From a checkpoint of a small transformer trained on Wikipedia.
Size: width 160, 2 heads of 64, MLP 448 SwiGLU, vocabulary 1291.
Architecture: RMSNorm before each block, rotary positions, no biases in attention or MLP, untied embeddings.
Training: a variant of Muon for these matrices, 131M tokens, 7978 steps.
MLP neurons of a small language model. Each row is named by its layer, matrix (gate and up: input weights) and neuron, and shows model dimensions 48-143. Each number is 128 + 24 x the weight over its row's rms, rounded and kept within 0 to 255. Numbers have three digits each. A neuron's up and down rows have the sign that makes its largest values positive.
Before each neuron's rows, "fires in" lists the words (lower case) most often at its 100 highest values on Wikipedia text that the model never trained on.

fires in: "he", "and", "it", "health"
L7.gate424:114131137085133156120086101114170145087164131143089127125172107084108096102134151149122142178144157176133095147118120155107113144111152128116121110107128155133133141139108118110119132144120133141130142136117143116127081135124165152095128111134090165127127145112125161116162117109102071155
L7.up424:137096146123143144160088104122168173113111125136126120178154165114108119134148112134152150108171114114141124140077131154110095150110077092118134118148098117109085113096125141147138123109120167118113121134143161129134103116134123167139129193132083135123144129116086111123139144110156139162

fires in: "served", "service", "services", "aged", "manager", "serving"
L5.gate9:139103146127131102139121130125159100107134108117098205111118125093099139085146137097121139099159170126115124086093184124122110151121140131129104160130132127115142152143148100100202131173119117123114108088147159107123154085121187136131139129145139122103105116111139118108135150133105146149
L5.up9:144111110123122127136127135123095106116115128114094181099120107107110161071130133106116151139157183110129109096086178108107133152163107131133074162134088091144115123109137130113192131162118119082137110093138143111122139119132167151112127122173161137097132136126129122108138143138130134141

fires in: "life", "produced", "education", "introduced", "producer", "wife"
L4.gate403:099099106079124158109129124104097176096103137209143118160115135127126098132107140126143126075171126130143134159075076147127147152101126144119129127097084121126122158109154131122117112140147128173116105115103106095107112115104119120110143155094158086100133150133146146147133149172117108153
L4.up403:121144124107125152116142128089102142094123139181173117125098110141082087131083144138114125086176139127162124129112077149143116182155171133127154124091104101122106121098146126097141115135133121126113138141113141091125127141103127137115143156104147111113126130127146125147094152135107132153

fires in: "her", "his", "she", "its"
L5.gate39:085163099123138139118112122133131133137107117129110101112190150104116136144166107161136126146123170095144154105175138145173117120141131098135134146109119115110173125181094121121132125130068127127141157146121157117174092138148123176170142143109126169137136100161157127152104105137119140153
L5.up39:167154151112153122133109139161112135117136117125096116153133113122165111170145143161149129097126136099172126111141132116113150160089140131153097104155144137154119118121141132144168137137125093084076108121117116130118117146188115144161139136102167125116154166096138125166158103150085132153

fires in: "in", "from", "during", "prominent", "promoted", "syndrome"
L4.gate78:129173102085131120149129105109151105126159171153113130145072120121115138135140147094103152121069128115154143147141176115156081102167141135102090109124098113141167144102136118100167098105169101140125144120146144154106140122099125105150130094139142143149116135130137082155109110094105145119
L4.up78:115168078132120123174130108138149130146162151139130122159081148138097157120131121095130147087081112130137164111104148106170081090135133136137130143128089130130156122118112147101114097120140106079137160092130163145123120146092088130138149103140108121103099122168150108142117170117116144127

fires in: "school", "schools", "groups", "group", "has"
L4.gate12:139155093112135086109140187122139107099115136132097130133158072150142154099136099131107135134100142131131118103102144138151138122148181155073156154139189161122130119130112130166160156134139152109126105092154135161157087134105123172109090108142098116150060150130158128113097132136149095143
L4.up12:104128143126145125104129174128130141101096163154120121084151088119128126102104114139104124145145172136150145104170115115115111133107149131096152136131158089143136111147176179121149161115150123102089107088148096153114107138115095144100104157133121072116091113094157131099091126103116105136

fires in: "2006", "2003", "2005", "2004", "2008"
L4.gate379:124115113146088115157148154144093134146157130163108132119108164119121126138123141191115160097128135125130157148117153151093089113126125135151134125098155124113106134154108129123094124122150120120119105146124127142101098157126164115152122187123141132130137170119087090112166126145117146143
L4.up379:103170080155096092115110132097094139127116150142096131158112150114121097130144146213079139125135117117127138151095162152126125103129116130133120155110114155115105183124110125125115156144156102118138119171120101141105151186145127077147089137102135133145125142132125081122153108143162130152

fires in: "york", "island", "washington", "england", "brampton"
L4.gate122:079131112134096111069153172124152105126158160119139083135153134116136153137112101097154089093118117104167127130133131115122138146086134140127098147122121141093112158180082118108123125105149129084115111118125141099128104120112117170119130116149117183164121164111107175148161120151143110116
L4.up122:115122086135129102096132149136125110108155167119135054161142170136135134107117118101119099111129120110178102135137117105167120156133134152137118110145108137111090181161103107127099112135150151094072126125112126106169122122158118148104122157146138159099132171123077134168123098141130075114

fires in: "which", "where", "when"
L4.gate292:100110096159123136125121128108121147082145096154115151151113144150128089124147173119113120120152166088169148140139153143135141112138092145158129167116140124141103114139134094111125154145127125138141182120117112137110110094180155182148114137109132138116124081097121110112112121103164159159
L4.up292:086119170148092088089148154099175106115155143109126116157134128130130105107159157139122079111064134099110152098100155137103151106117136159159153173109127151150101133132121109127150119157121104164121146144137107132143111114149131167145109092101136083143122145158116144137121106076131170162

fires in: "de", "of", "bats"
L7.gate375:151132136141126155158144077154101145141102136119150133108130172106102100126155125113117144119089102126131129163107151104097176168168141110130125112119124179094153113081134164117135104108109173110143140129144104143094098135137148127121110151152167128128092109134121132131146096137092177145
L7.up375:113118130129080146113173087124105117158150128164143137140149163140116113119138101112084136114068154122102116107130151134107117170156122111118151145122101161136154148097142171113138090113117175155113159143138100117159138118142158089124133133131185102098108135130138139132135107134089134168

fires in: "s", "usa", "north", "south", "france", "states"
L7.gate253:163171111140085161155125109136123116132123185143109106167117135141136129176135090096132182132128097138111095128090113107131136157117090140160149158090130153120124119097102138104163096100134165116134122130126138163134148107082137140117116125117151124169150149107111143053115131128153165087
L7.up253:142111098111148136124137081113103046147137091140164127123101139150085124099160083139100135131116125112129132121132122147094135093121094129095127111152097147120129124108170145153133107085140113102128153144129134095141125140144145135160155124101124105114154140164119130124163136128166137134

fires in: "have", "had", "has", "and", "were"
L4.gate410:117158136179076114119128137087125138105160121124089137088113061130122125184097108135115132102135130117123090137117120098171146141090132125105136174108141122114113127116131139170133119133111135098164107096152113116135094138130125140101178134154170107129117148134121118128170179135167143095
L4.up410:096157157156100117116126144092112136124160142094101125098120076117150144199092092138136125122115133111148093130134132107186117153104145142107148175088160104097107107111132137150093161125115144103155118101170112100145079141116125157086159144152164101131115146125119110124166154134157144095

fires in: "service", "services", "served", "conservative", "conservation", "serving"
L5.gate340:157104102116125143131107117133155105147195104109140143147088171112116109114132138098116157139159125134148127181111146097158132158177128107153117122105142110113135132099178120096131157116138135099130154111120128095140130112090139155168058152151128142076149123132152155096138161144134126113
L5.up340:083117094138158122125100159128113116151089149129127119151092134121120087056112157106163126087162166111086160127126136107113111163143141138146080125132139096161136106155158097128149062142127120098133120096130101136097143147121133115143110114121114128124158137161114120192125147112161143128

fires in: "not", "them", "him", "notes", "himself", "noted"
L6.gate293:066102142174165152088137117149126112115118103141083123114136094100189158124163136123129143120146150095134127149134122153154145112144120126122073128115168134126126074100108115131112155129109130129135149125098137151125208111129151114087101084157137123107138131147147117157113127114088124127
L6.up293:147113166135109147142152147141121123134155106136150131108093094129130123095132122167181170145151112118116162133092162090124085133114169096136125108088165094140108118108106162115121152143102152163186160118119116110138109112107146123128119142121133141123148135190111173141138114131105135092

fires in: "can", "would", "could", "not", "notes", "noted"
L4.gate180:104136097149171115156168112133114099096110135162111153119149093125160138192132100153111146126082129111140084141153107142156125118126078115150134138128148134130131119108077153130134147111125080143073153153165178122134115158122125183118142146130125147121137110100094134133116106071165127155
L4.up180:108132098138172106171157121069105141079128102148111140128159081158159127158115127155127122156080127140167095144100149136147126104149125135096118142142135138136114121095124128151145139100123132131104140120169190103139129181096124190106136138167129143088116104105112108130127103140175124148

fires in: "is", "david", "website", "was", "has"
L7.gate439:093123148145128126137141101099149089099106134146103150163169158145178138149180118117100104132148082093144116111106161132130142102119138115130108111140165121091145143097099110111097142150124137108149114122102090118147089169117118093130129106098135142166125103157115131110128113106136131161
L7.up439:119074158083149078119157116090110138123107135162121141126134124168198120129109133146142105129096079102128087102083159109125164083166123098107154113156143146096148156097121120113107129150143122103128119132121153108142070109098147116117089109115116122172092130177115169128138085101145118133

fires in: "s", "in", "international"
L4.gate360:122113146137130157126158141138074121087115113097147127124146113128135083191140144149164158101149129077120098118176130110105108100107138123141147149142098143119128136097121125132141095107164157130132124098118138152089098124135116109166133137155155119111130107147083140133118147126160114155
L4.up360:118096146119137123151124110151109119123082130152141128121152134140136125099104104117167099147126151127138148140130159127133093124160117181147151078125142137100148155079151144083156109159110174123110158065125144084151070131134145110100118094143137148086124137154129151158166063106119150118

fires in: "who", "them", "him", "they", "himself", "there"
L4.gate123:161131129140098158109133110124130148114121116096129116102128094157153114139156152129126159127149165137153133159118131166147115144139129119117082149142138085110117126138147148129105147132151104101149168117142107158140136078125139150112078164111121153089131157151124193151127096145105145126
L4.up123:169132146115114090091151121129130164131130134133137116112164103165174118162159143152150146118129145116151129154161089168120088116143139113081073168149119101125122108152149137132144102134200108106123141136152090146133134092134140112140099112115124168116133132167104153137172107162097129132

fires in: "center", "central", "century", "centre"
L5.gate163:149139096131115105112100089155115122108138126106148146143110124157082145157142121114103139133117154158087170096119118144133153112097126111111085137126129152159107180131129186110132157129131159170134085153133112148182141149125120106184129142135164088144153121094129100106075123110135145117
L5.up163:139106132115110089126133089118164111162174130138144138118110104142129116180148140130155108168149125104145103120142099139141138097107100117137122094144092157126114092118143134144131113147119127094177089167131133114103109114085093103122101168135199137098133160147112076111151157115141128056

fires in: "by", "released", "training", "electric", "release", "austria"
L5.gate372:117135166104108156173153133128128133112171102123146128115092087120094079102155163158088085098126134159142131146133138150154134179147123107080141144123134133123108103112151142129166122139117081107107134123165115135136142126116159126155118062128080112130133142113097101089117191152124112136
L5.up372:110093121084141090126144182107098154119102095093130103135099112164110139134140131155139102127163140148113109097182163157156174154119164142174142143123093133111137136140114124137137136118105113139163108124100140058112115095089139170090102154159125118104132132135122138133121166134097090121

fires in: "she", "he", "this", "it", "when"
L5.gate270:158110118107168136125126152141140089163123153146088140090122097103096106136133138157118116132129098134188117099132165161120138112149114128123146113161103138110121105115090113128134093109124146085126174119117133115119102124149131203125137148149166136139113157143163140128142152160144142130
L5.up270:107142091106146092121106128101120149175110110135136107109186139121134126132106155133139115147144133149134157130101129163135142128107140183147109162129130121142113149186101114145102114115113161139131122098119167113140161149171094111146113132078135104108136146153116147158136142125164141172

fires in: "it", "he", "there", "she"
L7.gate100:165146126105143102114137143108185143130110110138118127137141132132125127137179153154110095121175126117143143132107128100127142113112109121121120122121122063103093095172165123174129109129121106077119156113085130119110129081125096138149093133183146171098105111177111154169130150156102145129
L7.up100:162167128140144114127186132117183105129136098144094145122129171101111144136164131168145118130125148139149134140103123123134144113117089107145105159115126095111122096153126155183142102131087117130130127144081139105129152114126114153108140113145146120034132122179072143181122134127105108136

fires in: "also", "was", "be", "been", "not"
L5.gate208:109127066114136120158166131103150144164183118118091140132167115164099184136124121117108136146143115092166151176103124154129121125148109144087133132121130125124144101134166136178150195122132123104128152145136117122141120118097119189112074156153130139107119148153139149114145097113103115141
L5.up208:134116088108132133128141113070125129162182122108118109157115138138162137122102115099116127137152128118151149158121135111134099127136099096105090126146122143149126118138124122156163142142148147099104131126143094136176143142096137177154081142152137100085102176190132128126174105105100123183

fires in: "would", "can", "will", "could", "not", "may"
L8.gate338:108047106126116158106113075090153092120133144128134080132143118105136159138123127138173127144116131109142142155138111130144117138092086105138126160149122130090114125147121089152115138157137069152068088157133140157137102150109092114122093152106138094107120142096108163131148126116130152147
L8.up338:080077119110141133132155085105163113135109104129121159127161098141138144144131098136181150140069140120128159130108135118185124146115136097156133176147117075110110099129107120120139141144096092127112153165157110119150150168100079142138107131095160131105123166118138131126146116140128084167

fires in: "was", "is"
L5.gate136:066133164143141179154128144155157070168087166160140134147093124126153121096152136126137128133101155124195119145127163089161153101125126155139164152130123161125121176134127119102148149080120148098168139116171095142096103119105156113130101087125112146115133155141156141136137118099094133126
L5.up136:151090086096119168115142137123114126091155103146128126128096135179102126134112125100130166126154117112141125156146116139138102152161124106153089150138152102121141130121095104147084138149100116123127159137098152114079155110136128133090138158166115117139124117126098146150154131092144142115

fires in: "would", "could", "may", "sunday", "way"
L5.gate172:123115143160128110155139100138142100108136125138108111132142131157148195150155129119123146120127119143169097195129100146179173135127130108132136126144097135140137080128121103123147168132140115166062119145151128100130161127075118123111155117133159115099137105093125125117103081159152115130
L5.up172:128119142125128107159134123163150086102149139153108135137167100179138166182159120108133141124125112109118131178132119139148146159121101118146138106141113162150123134104125123124141157118133102194094141099144116131144167116090148156096166097141139153103145134111135127083111095134132115164

fires in: "it", "international", "italy", "institute", "health", "italian"
L5.gate274:089146130125148146097091103093156108121127117128104142140146083143125119181155134107124146151151103138151115130125122109134112115064076137116150158101096113125117145113128123134165099179132141120111153116155146123102118160088100172127133128130096164136137122108121159158115103132132100126
L5.up274:179174148147126154132128105152163125128166130121162142112130150126125093130147147091120152126126101150117109164127121101104109159093105154124114082130097124120135183142149115103161139155115166163119150154170128099128139137136163078125146125165118128156162111121099101140120140108154104123

fires in: "high", "early", "north", "south", "highway"
L6.gate180:100156184135106121212125088109131147100082143117115173161131139112145090112156090151165088163158131158136134100110122125084122146157135079120121127152102136142148112096102166094136126108115146151171117114117127129142096174122102128132136128096120119140106128106101124116119110122159104149
L6.up180:156135153087108140086145095111115094119101094153136167124190130148121087120119112141120114134116126130098156156131106118151111111110120085095132176113116144128109113087153136100123159141093105120098095100110136133153146122150136163117156146061103133115108098118135114117105139142154152104

fires in: "was", "is", "last", "been"
L6.gate347:143120143128133100136151176106140164139147157133103116130158140142164148082128117109143146174164116161110147121074166108139145085136133145070097132120142141093093161121160120105083180122094179101113133122139096117187119140147153152121115099125123170169124163143144116142113141114120127116
L6.up347:115092146112122100157079141119162098125089126097142120155111145125157126125144158143127158120131094144123153139117188136146135141142157161099098147139123107110122098113163115133095150125146146054103119145139077096167132110114116144123119135095094165143134172158119134134114125135112131118

fires in: "the", "when", "while"
L5.gate384:124090146118113092131124163138115114162138120143147147115134177116124105129088152147170106103123111166118153114147161115107157112124115148117149132145115148128095106102084145140144147091129126135088150112105131163120148144152115156166148113075148172131119114118119116108178151152160162090
L5.up384:119089122095140124114124147104137132104123115133121112106161148150089118110111184108131129128163127124149187080141129129148159120141165104123131140138116133106150117084145149147092118121162110140175110099121130148102109101120056136147153139095117143115124091103124145138154161150098144136

fires in: "de", "development", "developed", "death", "degree", "debut"
L5.gate389:130144133142134114112169119122104138132104156077161121141128107130111168135180139169070164117135093165124110138118122123160164163171119167102122147069165125108155111151143151136151170147152140138105092164175150132146122121155116142141138137132141117141079114160079138118116099132114158165
L5.up389:104118134138136118098158129097072176135103135098147140171143136116109112097158152143070139106129118135145117123116096115139135137179141144140096143112132118129168142146095118098180128110112151151096086142128159110144107134163131121117160119157175103185120104137089154115086140154097112177

fires in: "more", "built", "building", "most", "no", "buildings"
L6.gate183:152134148110104154166118107077127138125145116092147169172123116135093137155115120145080071116113126145138131109067142162149142134115140196139119116127146142120137127106125153114122131089087132144139124167129118129139088119154136176144149147104130136106177154130147135106108138155154175163
L6.up183:187111102138090095108128155154152128120090131138140155130165124117164116113110072154151125151109151119084122075153156135127089154150164114122137110076096124137146132132122114138140152137110183126138117150137148139133103176141105095110153117103143122094104105104113104126130127089078141097

fires in: "in", "from", "during", "as", "prominent", "promoted"
L6.gate423:127164136121139140154129111108130140176132137120091116140130128087134155111147132127123155092179098137155139111101150137102154115094143108107097168144116132105103118147103135069119107107125112110150165140131149146134134118123143127107086164180107129111123138147149129159139166126134174140
L6.up423:140160068142121097103126114138151115163134130133123126114117164155159153105126096122135129121127138117141136122113139136116103129191135096160131126154104151113121129102112134134161133129104107138095124127107122148114125144120124132191142116151161124103153114168159096122110131148118156158

fires in: "but", "while", "because", "although", "when"
L6.gate212:142108125114115143152113146143121151114148150103122147100133173096124112110136129155090112155137149108138136149137133182131121057126157115144122152128118127153095142114097129175163175077104120108137126097097121146087122107134110148121174120143099132064143089150135129111125150108131132143
L6.up212:114111093125124098140129145130158129139138107150122149105136131133132155104123100147098101148123131137122117107135152153107110073131127127104112157134154121155088119133071129156152150104111100106099140101119090168148095100194123197098137125116099126097134133168139120111125176123122100150

fires in: "they", "that", "which", "all", "who", "allowed"
L9.gate207:112146075167135119138102167161139096112112137164107122124140070129151139121116101144145141141116136111089118096153146134121142119108152102107107131119104062143129133158128153140117107084119131157133136118116119161127125135119111126131158089091147118153147099109192140133147084108128111106
L9.up207:170164114116126111081135077142148118117122170163150156145142085096133147114152132176130123144117142132121138123123160153118151135098136100106143093166149132149136150131128107125103112150146130123149119116122147112173125125114113122144151085087137139145153167110138128158164126101175059134

fires in: "his", "its", "itself", "their"
L4.gate72:088168116149131165099129167154128105089079144119097105163165136145129106182140163204172123158109150132114110140126113094146146136114121175127097120134142141117066124100082118122114121100116121141092138102157099121153102113150129128100119103131160172118124141142111112115113117149112139143
L4.up72:083163118151126186097119151158135103097076124102088115159177104145134107174160158198165138173123160130155126119119122097151142141098107174157099129141133129151074133111089166104108128096106116116130129099157109091141094133116133119093115104111149166133120122147104114099103116125110139136

fires in: "center", "central", "century", "centre", "considered", "cancer"
L9.gate24:131107105089137149152103136107132155111119072137141090128126113154071136115146106100140088142104124088138165158124122159140167127109118145126079131111123153159135163146171164125136146133113139113135115160145156135166104110139130080144144150133136088109148128125164123082146157130137133058
L9.up24:129123130178111137138123116110157093207128132125154121111105127131099104109123101112119129149132127138114098101123145156135117122120133107100134107155091132109087127088130133116101159170121151081086121114112115124114158187131101125087140106102132126153141128127175121100127134153200133115

fires in: "released", "television", "release", "kingdom", "album", "king"
L5.gate194:133088153114182076149190166136167125108149111130110132130111056137123131121122172148081146116158125156119148144117115129150125103100097112126156147122134097125151134132135109094144150148138115146130148100100106123125114123143132138123135108153102115130125112103087137159115130132104117146
L5.up194:088102145129175120146171174153125128126121103119123121123093080155168143111134110182081094124150137149136178140121123096155085161084109140113126123114113095171141122157128109088144117163102114121089138109101122118138134127138118124140120115127111123152121142081139114119089145159105084127

fires in: "from", "with", "at"
L5.gate409:115097097117116115153138163142107116113163130081119127154136118122116125105125091129128171169117118109146171134146134127157160165109175135149117132112148122127124137080078145102154113134144143108153122152135115110160128104135115143135113138115139094052104145130139152106139093146070153141
L5.up409:128117115135089080140137148132149138106157152129133164148160110158122145143159123096148125151101112126128148154137130141119163133120160129155101138127138136095130175084105085124113119129154095105186124151123108100139143136099134111170124096106173083113112152133110120120149081147166129129

fires in: "national", "football", "footballer", "state", "international"
L4.gate18:147113092112127167136127132162096134119134157149169171129110163133112160139176131119151090120183136123145146173131117132117144111136055145137121122124129141151119147092107090116112127162117151109123173094102162093155124089154167137119105145169114154128124079110142126080112149171133122117
L4.up18:142118100115113151119126149128128154112129111158156152116134145128127171152169153097135108112160115148137170161153130124144133127139122138103110107152141130144165139098141112119099160136116124106122149104137134080122127130155112109099084114097142140135134080132124102090086165131170098084

fires in: "one", "building", "first", "built", "some", "buildings"
L4.gate47:123156110129116094112073122104120103106103149095162086131130132126097171164130117069120099105101145122154113104111117117135149104096122157118153148143094145134148097126146122133096119096112154143168136162111103167138107148121171138150105106150179141143139163144128154078145162109107155136
L4.up47:161131125118130113172107100121168137126063149081134105150113134139130137132139112107132125124134150139144126101137105145127150161098153107119151104101099159113161106154115111093130101107105171129129159117139143124182090115126201096141106103096154147108152203139119134079159096112148128141

fires in: "two", "four", "three", "six", "song", "fourth"
L5.gate380:119129157145113125098112142158129143135089120096081081151155141157119177142147055171090122127143114160106102138133126172122125137117115157104139145150154143153128137146108114169139134142138104154130137107124161140146119151183107138116150125107128091124153131083117124119107152137126131130
L5.up380:117156150114134136071118137164144083128124130130105114107144135145100137075147077120116109118118134116111100137138156148144127138114123167147161128120158139119167141133104161119152086122073129153160150128130172160125098125158130138136124139140110102106068155123156128127147132129138119176

fires in: "in", "has", "united", "have", "had", "released"
L6.gate350:105162161117147151114118113100148112122107113144123133130155130125192131137133116161112138082158138084122091066117124126116118132093131093076122170147122084164110131077144139108103104113120098128121119131101113092133144128173107114115198116147137139112160110110082109177158164132110143093
L6.up350:115146133054158139122127182101090124148145141152132142128141125130136092125124147171137118105141120137127129130140101119145127128124099117099140141142156123108110176106133132145114127149095122104152148101135100088124158160096112157106160123124136097132100138117117102132081102152100134108

fires in: "new", "football", "footballer", "own", "germany", "german"
L7.gate292:108160124121134155106165135135152099126112106140104123111121150171091115160158150140077080138130135083131125083106133120144117071162114167154112136101135167138121113112114122127119130111115142123139083120161145088131138139137148145134127146070119122081119105124107152112129104146114114129
L7.up292:132141094140131141075181107124108131102112128140160132112110128144142139117127153093129088127158138095135125108122139112157071129149121141146086119115126182118118086111139137144129153106152111118093086121159138118153147102139160130158122168111150138154135087094080120144098071150113106081

fires in: "in", "is", "was", "and", "international", "york"
L4.gate422:092161149142140157173138116140146126131139155139193116136149124122135152109137081121196138158175136107144127143127144109135122104112145151146158127133112118094177114135115094132113155132134159144158139133108172126096109114152117122124101117142171150167143161125137194128154101146132102085
L4.up422:127088163110125165097159135150167142149115161175104145122111176112110126104117139071132144102168116131174133135113145120110107088126109146156123116113126091111117105159115113126130114091140137094161132139153133117107122134104125144107154128191167162131153148147141139158194115124145113076

fires in: "can", "would", "could"
L4.gate218:113086085103121135149120094155135146117098149166150137114114146063127093161138077111140150119129201109167094137133111129183130137149084126107147142191154125115150140095108102119124139104149094088056153122157139127105157114135167111098165122124132139134131128098147101100138135148126143091
L4.up218:110117104141117144164123065138193129132101155170142135126124154104150115117160077133128155123127130119132095159069070163129135164139070113119108119170162133093114134085140161171112138084173085107097157124139141144101101127143149141128112130126145137152102100097151107106120172155145172139

fires in: "at"
L7.gate391:123142123182177106140122172104073113130120140124133145167125127195133141142113102140102126134126147123161146154087145112120185152128141131151113148108139133088085143140085128123130116098086122086143117131141146188157111121142155128128142125110121110107087138143151189147105106134117168122
L7.up391:127170114163136099097123166126150130130118101092127141134126111144138136143121086154101137146093111131160147140094153131105168150093140161143149125112127116128121168114103152163106116100113138102104108192091150112167114143083123145125156139170100104084094123131101111141119091118109156097

fires in: "de", "development", "developed", "death", "energy", "degree"
L4.gate416:150135178134118124132166142105110145122112141105149147197115127129113159114137090166112099120122157161133132148073118134160130159141134162099114129103149152106162108159099131139136138139134157131151124129167143099145121109155114146085119139171164135120115140129110130152178120157121129163
L4.up416:115118159145112124122156135113112154113094144109151157174095136180101152116146113173105114111101111124138116147078121155147114144170140141075117121079140122120148142149097125140113130136150107139135111141134160093153116114147116142099137123136162154131135135117101132205160144147100111163

fires in: "two", "four", "three", "six", "fourth"
L6.gate334:108107128085080144129106117153120143114135137090134110096188165104079147130141115103102133159158078177126131122110113131120087139104117172136151146131101160154133105061120131116116160142155135129122111105132119197075084120157132118135076157111109148119089094134127150086152146107149112106
L6.up334:124145165125105101124148120139106117107133142098134101126172171133086165156139155101089108115119102157090133117125141118152052134118121167169145151134150140166144126096104117142160146140164125097153155062130088169077131099165119150153130102118125146143118112136111088127122125104138081128

fires in: "who", "which", "battle", "it"
L9.gate171:130136116131110135146116114125118148094112152143132145129148069107150097100094172117076116124143146128132133101168115128103067149114155078115141160098089115136149111146125121144116146123157089121127112135104116107121112165086159127133114139118130146134121105137111108112163150114149121149
L9.up171:132130067148074117082148109100126155144116138098133073142173172141211095100136109107143145118074112129163126132123122127117137093108143127126102151104083104163109124114128109135195136127132148153144142163097120110128146134141154106121123130139094078127139119142100139123138160130166154118

fires in: "members", "served", "service", "membership", "assembly", "described"
L7.gate25:083141105120123148146139107136136099131103119077095126138145129109105104125099155164120104138145145085148089138103138152142112144193148100097125112112163147136178104085132158136119065166143154137127163111135076104105152108122118156113114156129121159115117157124154145142146161126114150164
L7.up25:166121139131147128131177159121126116130125120117107123115126098117126120145126138113113150116120137127128152139124131135147188163158152158104144144140131076153136126151144105119174108145130156052135129080131192122153140150090162160148104126106118111137099076122117115102139122097131123153

fires in: "party", "election", "elected", "elections", "selected", "operators"
L5.gate173:157092097159140112111126154104118190133136091091146092154161125147121118139140117118132107188123124131114113156132132148179167140152126101141139116145165133096142106121127135166104111131136136119116126120165156179105120132142134099103110137146132150094174115093108117117183107130130096107
L5.up173:139080104131098120119145146093130131126137131113150089138145120170140160131121119130109105133106135159122128128085159083176153123124163161154133168113141130104177121128111170105126158117101135111111130154130115104176101156135150135113138130126117160145089110108102106080128090188124163106

fires in: "york", "england", "china", "netherlands", "france"
L8.gate178:140152141093085103061129120145153180107120153150144104188147114153092117146140097124111120101131087092172095175156120131114100128130130095119124113112128083117116131148101118117135120079110123121096158175161162136139148133116151117111152093079076122126102132131144126124158111143127114108
L8.up178:124117116145122155152107163093156133184112155160129130140146149144140178106143128137117095169139096087096090146146156095139132108107142118175122111149110119108131148114125099111135163145137151128129123118074093117126105144141193142145092178159119152138159127114117128165134138118129155091

fires in: "in", "as", "when", "during", "on", "after"
L5.gate344:119081153090143086175121124117105107135138180131089096128067144131126111105110141130131093131136109098167130111133152151133123119117140173168126176134105131133141127118101154142112117102161099136136147119116150134134121104131117153141148110087154104075089160129159136150151160118155128171
L5.up344:093127157141128104141149111111142144152130150147119156127095160105144125082139110136097104147133128080120126100146181138133136114154156142128109132135114130130128084102076146115134113112115072125097161123102125151106117112161152152090141112073141126126162144115123117162127140119119140132

fires in: "was", "is", "are", "were"
L7.gate304:116101152148128155139163140064160120135147149158145120135142137126084159111153115124136146108175143102144108121110127085114143117131077119125072142060124091156123168115121120142112136100083153086124191101159125066125132132141133106140162169128148127118121148160137166126139146098133126080
L7.up304:123126136116117123128149150119132095151117138160120121145130109117123143112169093142151191113171149143185099121116131101135170133177086116158129137103169087118117145119153130159129149150113109111148146124127143092102146162093140108136150190141127123075099151176133135124136166081100117096

fires in: "where", "have", "show", "greenville", "leadville", "shows"
L4.gate209:128114138125063100115146113072104091106147130152114170108137166189167133108145136094092121095153137111080115110102153124146098091113105154124098138116141129171114111163123114100122138128157113151117134148106126118121124139174117121112085145172149143146129110130102120130123107127106111159
L4.up209:146123122154106104125125150095077092117141109169119155089145130168165113111130145110090092116145125116100099096061166140119098115101110173137092135128123152153132130164144111095131127100144124151127137142119111106147131134172093131125126155158140139102135121113100111165133084147109134150

fires in: "jon", "by", "type", "style", "byrne", "typic"
L8.gate71:173116135126098148116141092093100155115128088126107111152172175103159141100143127134089129138149125086126100138116142158126125153127141118099167115147112098119088077148197104119173137131126163114114116090133118101139142153128094153130127112123136126136138134126126096163165169136102119134
L8.up71:112123120111109116154146127118130118118147105147144127126109117092135098093161140166120120132147149083127115107151171143142092164137113180099122135153101102125161162136129115170137096152169145098113153102117140137123079172146093148137110118100147135125106173158119135130170141146146137160